Part of a small language model's weights: width 384, tied embeddings.
MLP neurons of a small language model. Each row is named by its layer, matrix (down: output weights) and neuron, and shows model dimensions 256-383. Each number is 128 + 32 x the weight over its row's rms, rounded and kept within 0 to 255. Numbers have three digits each.
A block is one neuron, or neurons of one layer that tend to fire together. After each block is what it responds to, as a language model described it from the Wikipedia text at the highest values.

L4.down351:144112100086173041158084132039162077108061137122100128038123124119169152123111190127148106155166118115110137156112162153112103098093094177055129162134116139149113156159187123126153175129096083142151094099144177110102116184113120159098109075127140099167136125120095128106155120114119192088177158156140165139108145106201128112131192172131156137154141147112124091112122075160228141138136
L4.down673:153163102112162123149111143118127084121146078132146139175134113139144140107115127142122142082145104135111088160076159153152077147123044086066140150143190073098147086107098138106175131112161144071139089200151179131120111149094142106162109120072065131132142132133115083135106080143131068118169148100088141129147171142107126091081122085125127088117148139107134131104131133099097087102154
L4.down737:093106155117157074187103232099085182123085131089127142104122099110146130110093178105208073116075105145074133155115128130165124146110111123097134127160132119067176132116084177133125129169108118166100102130166156136075106095084141115100091116099170083131136120159120184122159133072112122155095116130139136161178179135174087145137121112107090139115144160137128188179105108097150134078170
L4.down794:152078142131118132120133119104148112122107160156136067100171126143077172137159128090139137143151179172154162170116073146129101128101138101071116074231091060178106142119152073089101152119176091045155133133098134156185145077083122131120127077081157107118103084199074148119165162086139132103089067071121146139148138106134053158121117108090155147160088150115126128106137186083146128130123
L4.down850:126182164110130092151113113091168119132128086112117158096119099029117136089133121088132093136156110060117110068140116139108116100178164148145120125139064108099139152092125150134098100152087114142137135147151160163132093111121108075086122112157142118106107099103160203131174165154047181160122101140196112132120191149136101116119180163119140104120099154120102188109127102198063088097126
L4.down863:151128122151138122122115107128150125146130168136101089161084097143181119109123162149131111110156147148075115101124156051152100124039111100113114161181078170134112062087102089120095132148116148107143103131148169036103132136075120060129095126145151171130121121143099178173101099132088174205170139138113106127086128081077121149145136149170083101188068178142201107155119059169101095148125
L4.down977:168137133107225099135196109105137109095114102129138123111145142053184156169156144114108112128126091126127166135121113091114132123107119150143167095121117172120129110171074133168110130180145128135155111116115224132118083166129083117183113153120126104121122025157184084100113131081111144116088175172102169137052078112153123161124130074166130156143167138159120101115122086123111091140117
L4.down1014:164171135123121158124115177104108177105114113120067109170148113175187103118127096083095094158138151158149179152140138157116113175142088101128142126147154062143098154124171136154175129044175167121121104109098080118083113092109114119167150111150137140168099077173116092157122129186103094141114150143083201133124179131115091104090118102114174096119116144115112156130093157090094139128142
Reporting and communication verbs that introduce a claim or quote, often the final piece of a split word, such as indic-ates, stated, saying, claimed, critic-ized.

L9.down66:087148185146064148103099137098134124137119128107160113093142122144104115151166105071150105118175136105126161145175118175084134144101083146183148191136139118107148077195140162163132116077151178052099130093063126154149176140135149159106146014163106128107116142137187166161183127151102178161117165105108077131105137123110106138184099138128143129119182139119147134119141084095086055093122
L9.down183:107072062194119144094122167113083170075132118168090099104090150153129130118182222105064167100113168105080180118133097119159080172054141149132072154130132136140085186063126157113124145103191076152138130155139106163102163135061119134140146160170134105130108124179118112108146190119125137153145177084112111128119148124182101165115090172169127129124118132116169140110107110138191142101139
L9.down216:130145123146051080171137099126160135120122190089147172170117144146149150117155154086150113162095096104117183134134140080146129125123112120126137147169079136165093126107129129128117111130136082151119101015130123110126157144172139141115120124111104124108067108105108124149140133136096127140166144136127098051132126145108080136157165119150149120124123112090127092192176138132161159150148
L9.down440:145196082069098144160148121088073120139155096182189051138172101102143111133174116178144177127133062095094120165177110151097135128125123104116044122151126089091112185147116159108102148145113114184112100107108182071120117112100110091161135124139059242178134132141112138138140095175115144114175093160103146155158116153120122142159121075133097125110196130125149105115109121096121161174197
L9.down535:117149140106140080144128128129123100100093135119125127113139137050206098091092134109107153119109148159092169056090117105144135152151101128109151192180148146124113143129131183139106128105132113251148137147133108190175152104048145134144126136105112179152144066102117136137149192127097133183169118180216123164094123118145148171172147098155146088069106194076128159151117181148125154056140
L9.down844:114109142097091127137155200129116149132121110092131109156141143107165168114121154192130155099171112143115173107093095132100124174112124114156129129135124152151143146152168133158097077070096200164143115089148136069099075105133140079103125152098138134126155185070136132103130109130166143114135078054149096163159137150092084117129141121121106125134084074116092126163209115145075126138124
L9.down1014:086185148110103063125142109062124092102112108101148073140105162127142140102132112140132108076100060121165080139102158112134158088112143106156094154208071059101185095144170107097135114077142126196084126110161146086153142154110157111098089143079123154000109173092158102135134139114108160118122056120152119099133137155120131134160096129102104128152138097125122120127127121170096126115113
L9.down1419:181165119103143186083096178109131084135117143117133101159162073157115167172210043133149113131174138103193112103093122160114210050076117164120119116133132134186111136143086136095147128109122085143139080142150083163230138163115140098092138053125081136140124134087090137055148141110111132136129106146158149170146182141111124137120147152133140150141154118115123145147061115127069108166065
Final pieces of verbs, mostly mental, fear or speech verbs, or their linking prepositions, just before an object or clause follows: believ-ing, fear-ed, tricks into, interested in.

L9.down361:077129102110063159184070141092112060171023148145108137195155120080139075158138177140150079091140101111128139116122108099109133106116127127118093128176083095080125154139107170102144162085129100178132189110142113184110116203201132139144130095113113104115131111158148034114158085125118136132125135116130129096064154135119175079081134124179136146079125162091098193134128104095137122100077
L9.down533:140074146133148162160099137093159092147139073071139096173131155155130112084157067131121130165077190100126102092156138105108104114114138125141089031088115141152104113136105149156120181158187140146073140123091179100130071176116171142137168150093110183112152136152190119119152061162118175103121077183164148070131108119185169124147113094142174085111094113109135108134145129125157128142144
L9.down615:192147108102186061162175177154165092117079142093099101116093071096118085118102111130082178137172100093117111098062145170152176120123132109166192097145111162135141057137119118084139191116137118145130114180109067117076147118112115100094133150117132170157141129124110096114129097146103165131079203153095170237087078122131136194142107143161115130073101122085109122184148127109122149069145
L9.down1029:170089102122100121162097103062119158120124153146163152175144179089161091203089098173096172105115040137113138055088103153137118198149109140113095154163138158110167184141159164133118154155089162105142102151101158119161130142126135092152182121110166095102156126099148090134118127119135115119160134072121110139123123027108050135144102113164079132127156109111106189114165061094146110135132
L9.down1031:173084135113075096125204154114158218117082148186115092121180150115113131100134182051114109208161144122066115129126121111117142134134150096117148138119114113144135077131131132125136106184082170105149113204108142111091086103129121097046100103103093105150139098163142159117149159166084159113116110105165178105148167115182149198196154080122109061132112137162159123154112248136100163153136
L9.down1296:122145151138125131129142123067104114178141061106146114142128105102162166104114113153122123167181108182079172117162086145134122129065116044136129099158165096091189101119182148127166118107128142137137078162074102115114096072089133125124162112120136118096112110132151101120137134176070124117125122136135171135165172124141137149117117148164076089105090122114087078184182127165148146102141
L9.down1379:131119078121153125152105110100147140121139117133126126140111167164173160174138162195167156135172040070142146150149114169089117168148147124131104121105164080138151107114094117119172090133127123128110093130104141145109190120121096100099115158149159059105103132139110132128099101081121091149114087056100155175100125072126091162128115157120164139145102104096153114120135088112105143149058
L9.down1380:158139139062124113138056076145146151171130098146064108149113147098148159124109058179104110190113091121121054117134199105153094176160137079095087125116130131121129121145178081183111151156107123140109118122184119133155131213190120089114099124073139147110130104129086094091109117145116111154092100121089143099126121140124186169121101092151066148120110085152128171138115117127151169120197
Words inside quoted song titles, headings and quotations, e.g. 's in What's and It's, or for in Did It for the Girl; weaker on mid-word pieces in prose (w-ron-gly, ab-olis-hed).

L4.down211:134101168159137098099096092099127059079134080109121081125136127127117123137146083060183110112112094114123124060122116149195107133182082106176231147162109099207077096124097173091093142154118172145052142099164145180136115136181163151112139108140184099213163147130102089146053148142068130076138107120138114134151128108159077121205173146098141191134181149094141060158090170116145175145147
L4.down248:119095140117118145108173139130134166129133158155079139123150174158142143102154105138166149102177084179163162113126100175108142164080184117122076102139072145088113142134116151135083116144123106105161139120154150216096156117163129107175153185157133103112108121096183220067117113086088143055159151128116071147124074112114124154137111109077152101106100130103194118182048103138127167130123
L4.down326:138134080140136108165193105157051071096095105131170097123146113142142081120114067150122107161111128171108175140193146133135090169171094100112118154125116090124137143164184158127196172124093092063145176088093103119140117186146177083152134130095102117113141172109111157099117098159130039109186111067145182171100129054112103137093119133119107112141194110137174110130146131165048156133143
L4.down524:121137091178137097143114126181120116093071124173084118105140197155136126120120135099089156196134111122083091152085139163182152158110116093091116115071138119071117063135134103098206120140150143176109141158077172138148115163148161121203097101130158179170121161140126144121142095124137152164154147169118163059085165116118138083112161157138115087158114158124121130077120109178143173167111
L4.down792:109153115150125157101161101139143090125130151134074088100119091117161088091028147176116136209111126173123116101163151154131121112100138082171090104125056115150168108174144119101102137182136126135062162094135106166169159108075116103147159139140060133123088065153138117140188136159078080117156119111179129146188179167112130137164108150127123105113141081116122082092127117142107094122087
L4.down1026:087178139108138133167108164156182055120130125119118136156132128089118142108135097110122179115103081047139208148156110102150153128104160155106166123158079109134172097168066139151129125099076164165122139127108140128154127152111122086164125215156142086136069103088077142111135151119146123131118110137125179054142130139048191091092082089152058064137170158109167148177150139157087140137149
L4.down1139:152072131096107166117143146159162129128107132113177144123129136101156185083134158136141135152124115180180122107126174126136143112167161100132190087123114103087184140124116095074119113099164101090140187126139115108149116128083097079121157140135140107146165134134085129098139173172105165141098111146132106117073094085114125117073117089138135078107192127151197059112171143144159077103190
L4.down1379:137093122106106152153184153135136137143140158143166082106153102112080098081111119131195128140100067134123134098111137112187150162148125114120087109123085095136163149146134096051142076096150125097124177135105078103149104181133174160149139133072105156115176161084157131134209122112122093175134161157114142103174164060142142090122150158106088103090209133154154125150140155152118161152120
Word-piece syllables ending in "a" inside longer words, often foreign names and brands, as in abs-tra-ct, Toyo-ta, Slove-nia, Chip Ga-nassi.

L9.down73:113159141160157080101154179192131064186149141147120095088147101079160190112087091136107145119163109106116167106118164137130146195163207081127173174126088125158150169163102120127150092182096129094149108191124135132121204137168140111149181086142145107102161140100131085143102111131144076059150165093129203165135161090173060136099162124063154177126143071147109152109097119124194147156168
L9.down459:124141130151190089090148110115156177117127092085080133120177182154108112053156113136100125120156136124102149187093141126117076150114125151089136101161112126098143112104167110145030053058126133079152101095126157133120097115167075147154145090155146138103129118145143118139129132198106144149114140134131130090116101129160103116109112115074117114079150164107122162112140132047122171150126
L9.down466:114148085092165130165165145113134144179134158127168095063128129167163144140053112115121108066110103098096165095131143128126114162076137106097148121072115126131136151109147120115157125140132142090115142099163115169130125121170147131158141202139098167135090134109109162120127084105123161140104094098101095119086105100074091166084085102115147148162088089090158138106117130132177126051131
L9.down810:095101131125109139123093106148150138113131105157090155136121108128103061117163168151190186122127111147181165116138191184156134143180127115081136045114164113154160207112128071110114127041139119127116093141077100071129092153152138112059117165158146117136168161197113171182158136112149114140123125087166131138048130052135144119138108139173126153114181128155126161123137101121125151156119
L9.down894:079114157095157140081174209119161178105175137160145129122232124111134137156149114149130126126124101100100128138103095158166139109130079109134117079152156147167102147108125062104158077154162090134126169184164033132129177102156134146131092123122148067136163173048169126143147114142149086081091124135105181109111067137118139161081139135130138122148174109117128137131079104127083149174100
L9.down1079:092152087088130187161118152111119165125142115109184172161129055154073098165152125083123145087105154119116110128228084131144070134146151059130077131141108063110107162121063099111162124130178117141128150126116106091201154164087104068137129130131161139104165134100106147096097137175084112090125086118168146152135109093149106157135065120161135143175127113098122146101122086083093167167114
L9.down1366:118107168152181185171096195132110114123156128132163147142147145152138123133115137122178130079115156153070145138114080144052115118154153107136177095136085088104080121075115123123148193122113104190152122132121144088105101119148156075146110136073128118082069152113126091146092146094160113148182161189157089146082077174117139122110091126116170119095103149133154129179159156088097096062099
L9.down1472:112176119143107138155123110166182094142097095116121106150090089135103127129132089121174075082125141068153128146132127086151071137179118117172120153141143122176130121089142155090091108145127186148137117101072140111141151170163123121173058166171070141139122094131112107106160064116145146162063098067091138133164089202107112202152081134126133142169145106142109145131149135124166134112120
The first token after a given name in a person's name, either a middle initial or the start of the surname, as in Charles A., Michel Auclair, Alex Gaskarth.

L8.down1140:120106094140173117143157133114099130109150125104147180091121129126146112143052114140132127162084157141143154157132146127184114149113158132147115139120105128106174120103134155107124097168171104133119109096113125188045139139081140150132121121155159032073133099126073138136113077139103091094136106158203135149094069146150113107127109165138139133125137090156176125069120154073131120148112
The first = of the closing == or === after a Wikipedia section title, as in ==Critical reception==, ==Transport==, ===North America===; weakly also hyphens and word-final pieces such as distance-transitive and univers-ities.

L8.down313:109092151093060057102106110091154073113120069145053125136132145099166114145082099113193139136172110103133133155153158105132103075135163091132163139136100121033079118132097120109120108135121165145138167097120179153160168039099123142130123120130131126122113112117121188153199126160053128192194139119119131144064157141130126132156135130165118122132152185100168074135135120106125121108159
Main verb of a clause, often its inflectional ending, right after a subject, in plot summaries and histories, such as leaves, fought, occupied, ren-ted.

L8.down791:113153137148106115104122097163087178212151146097152125130117116125121098097153180104143115118105182122172077158103127156123142168111133165109111075148178101144182125144113105173153121106088098131164124116095126115037132143134136179123098158089177161141056127178087050105130105077127119152133089120093119190141102147076120130124162126115073100130103135105093107087124123138125111146123
Final or middle subword pieces that complete multi-token words, mostly foreign or proper names: Aram-co, Méxi-co, Sara-so-ta, Vallada-res; occasionally table headers like Votes.

L9.down27:115116074117123167133091121105098129119144109077101139156136096157094150135136097107152154099102085150162112099174118143142090148115099073101123122144133096140166120142122166084074131116169104115104129113132130165144080156152175186146141109146050154131120128116138098113072158151122137207167114151054116124171142132097101122110122109156123154121089133189099059076183157147099177135131
L9.down278:139134156163096143105179115126086122131199128065092112120135129128163067137066080154130129135122129165136116144155167104115077103129087105054113121170132074089102158147099123159125076166112124141117111160145093100046062136081186147099110157108158128115147193153125158154155066141081070159138184097070083143100090139121109127130109167142087130090087110151167104112143104117074186149104
L9.down348:107198095155135105108130103128129176138122109155092095138096114173116138171179118129159113113119131127144165159138126111152194097160098076159133179184110089115094137117113125089135120103106182131093096145127139091147144097078194135126150102154112152127111111131138146084136133128107211156172097133106169121149081091109113108149160124137065095100125133113156131101098076079069176084127
L9.down893:110177065093130099068082183131144132136144145117135075140114164118192083155129088055112135108157160140123155146163088150108141149111096119146103180116097120176142137161132142139145125131063043126149147099111111180114120160133105110148126114097150148077063169107172120081093122098167148138164137121152148150120176115130173132135124082031090149199117082122128153089152120157153137096182
L9.down1185:112118149186107141047083126175169165144152096135137090123137154140093113128170125110157114172147055171184143109148147110138106155144150101066124117115137155090116146112095131136106129069167164116140137117198187091141121124162192100108113117143092171133076098100142080120139064129133076095083090196099126094138120098166120147148079103131127110116054100130149106120088092156097123178140
L9.down1401:115139111086101113114139112113142111124151122141141106112171127136177100111124127138073104130081105139163097128143108090133129140114151123134059100128046173118109119104189163119119098141099148097132125091112088096137116127043067162173172116100124116143112115121142145229145104138180131098097073132141104138147094131118148121135138106114085086099129119110067124195166123135107166103127
L9.down1508:133052142103173153090128108138184133161130066143136101153130080182084141153091145091162089156154107052133095091137133105119109120117114150157210157133105164111198155141168096180112167117108151131089107097162134105093137148112079109100110150066133121093160112147171041137139103167148144123155126108091173127127171158119090121068084060175091131091102152156083135123098146099145142176082
L9.down1509:107146159089093104129098101156159097117144109178114169162096131180166125139147082110160146125052115139060073112131100134147143108105110149120125170145112094116071083084123120153163087147102143133125136126135069113119121115081170111104091086199131087123160077132097129121123086184143152136125097100053144116176120122168056150178129099068127158108132118165117147095128129126128156174081
The "=" tokens that close a wiki-markup section heading after its title, as in "== Biography ==" and "=== League table ===".

L9.down55:173126154053142120150150103106150085102134040108116093105141111135107129162108081125133123141125176164189132122123144163176093103091073107140124116142107129064110100127176121037154137061103129220112151092058180184122106129081142115104194161160158177124073093120089186134181124122138131165113102112062104143156113171115174104147087209100149119176152106129121152156140151135082078089098
L9.down337:131131099094137170122127089127139084084091088174101109084153116130125148140150135115142149205087164131148099155130103113124144116124165093147153175176112180158102179116105122094139186131068138072072158129172142128098115124102180126102193158222120150145097172119136150163130133204142139093120172141099135139101078109142156071139103116098149153148120150090052128130169194117154100167103
L9.down587:100128164101122074115117119148142084115153128160060116127139128084184155141115111090194157143152102207225128089153145154139125058112083113131175111131140106067131178095110159117146153102168189111127113145161082139148142096094094082137135139074148115110133119146176172181109109103094152185121115095129124040083142172138152138125140152119132106090094089166149187126113113084089091126108
L9.down689:103122163144175127141106099143126165119153142137082156101129188125148136166167186102067122110144089110147105100118107122121123121098117148159182079175084197061152121058109146106171104123109196127164154166067088180158095106150097154067086174115174184135106122153170120147151128104128158175151116133100115134093095216141154152102115229024124156083107116143103089147119146079103128104128
L9.down860:071098097098110090117151122128100164080129123104099134163180177113144135140085123140060158106149136155057133066092171132155101123139160132076091146146212088110110092111138154162101162116117176166112039194072157135156152132116150075112115122126110100184112121122122099155141133105092074132146039086166138123124156110175101196163111133140125094122109097091192113154093144105035160134139
L9.down948:163190177132165064096133129153140131099086079141119097181141132095105120152124139174175143115196118212168087079167098172143096083104136128100163082165113088115104169102094093096090166093092121055129164113150117173148092068094124120163141065125142107129117130143132143094107109146162107103175086105123142131151133125107105149135195171096189080135138188165077176131171134090074134208132
L9.down1124:128094127108182145187111118056143108188133235126147132125184079117131104162122112123135117147164124082092116127138100105146131219099104156167144145149164145098140120127157122090145126143141159129099100098083187110074141150140117151148117112178141068124047097091124141138141098069122106183124132124126105163150055122132097074124099107154182159108127103136089105087078118177157137156103
L9.down1367:107135121119137155147159155116166099034147077175171124133115143195178153170138090168126155162164137162176125171149101189133184114128120099136197120169165178093181126087130079179115136147165166119095126082127140185111128165132160176100155183083146148109131154168148120079121201155103108092139125060143133116129138129165133118167145091123123111172137158105142106145136126105087120194171
The last subword piece of a proper name split into several tokens, often places, clubs or people, as in Mexi-co, Anato-lia, Juvent-us, Birming-ham.

L8.down1112:157050190103122115136086093104114114145091138146104142129089137090138099075177141106174100171113156145128074103159076121162117107117113179159082125103094141117101159142093147103121066097088107109166178175126127124115111123132077176118125100194117084076156153126110135099073110152128115126150118109136129190202111116135199089141180106095145106102154096077112117177095086147104149137076
Subword pieces that finish a split word: contraction endings after apostrophes (it's, I'll, Goin'), -ly adverb endings (supposedly, really), mid-word pieces (mistakes, stretch).

L4.down235:169104085094105127109103124162087119137111139145136072153153147122084128104120107118142145081190147133122137104143162121158108134131122119127067181159149038122178085132132157146140105132200080151099151103113147056130126119130032125189099147124139109182095148104195149126120088135138141132177066113085101155133156072183135118119205127122138095191145140119144108130153132122165129180156
L4.down634:154142089156137181061173107093132111148108134107087158139181119178179047215091139182108193106106100167091102118102158154168128159123177145120131089114147127127118091053115148105084123041120129145076131081197105094140181170082121136104114107142143168108167103146153098138093159113178195115146191163101073098099123127111114151160126153088135165183151082126147200109147090158110134120146
L4.down679:116137145118116077135170139121158136145181121109140112156100130134122115128134127135202151189120133130075142135084139159100096178182145177058165141166139150094186143112163118128091117149124158155133161198105106100116245139121132061143154093163062157164072140161130116122133087108165122143119147134155099119084179200106108116099157154116152084166104113113099105173123149133093179102161
L4.down768:035159129133125154199149131090111159126145118116117072185149177135113160164114111104136182129107073183170167127128165163145123117121132179093152100155182117111127107076133133134163115151104167104152170124164165064191178126148104130046125130098118109117108199169083097122082186114159131143197110099107157105105075132093108108114184148136096141169141093086143118105185117136119139172088
L4.down1141:123066138129190136129094198081177153102138090175186124134102070110132076172122128096131152132113083151152140111109190106141088111164144149124102140113195130137123076128224142154107123137106042162108164120113112148151152081111139106081125138126084160115168099125148041114143129100150179148107144188107124175161064144146123159026128074080161153112108193158074118094115149125104154161143
L4.down1155:141148125138103175112087128108119136086088165111060074109138119114103086138137162126171135116112103145132129149115181158096126099168207129124172144132117114089177136091125170116159168120191194118129107112119151106121161191164133082139152167149191138155143133137148191132134105058133105180146120112112148136166144177082111143131099172122122158151135153125145136119166170197119098049151
L4.down1264:121167138097058189173061121132167084115139128094112129086127135139160089178120160142053174105138091146118148151083064157135207139172129151143145172136113143143131179150111116111154112128100106150152128105125196140140103089136126115096119160127140065128098125122185114149094147139124173083130100124111202131117134139096140116087116183164112054149105155126140136169116108184165170125078
L4.down1392:077169116118084124149041143090131114142103119148110165138138164119139126082095099125168102142099095122085163202124073058133083150174122081180081127110157079090086160143131168132129127088088107140137125113115128108113107170131106117157134199079101123140125124139114157177117135063180144142127127157137107168163119125135098071123123063173106113121197142176089179101137081162081162130108
Short first pieces of split words, mostly capital C or Le, such as Le-vine, C-ellular, C-icerone, plus standalone C initials and codes.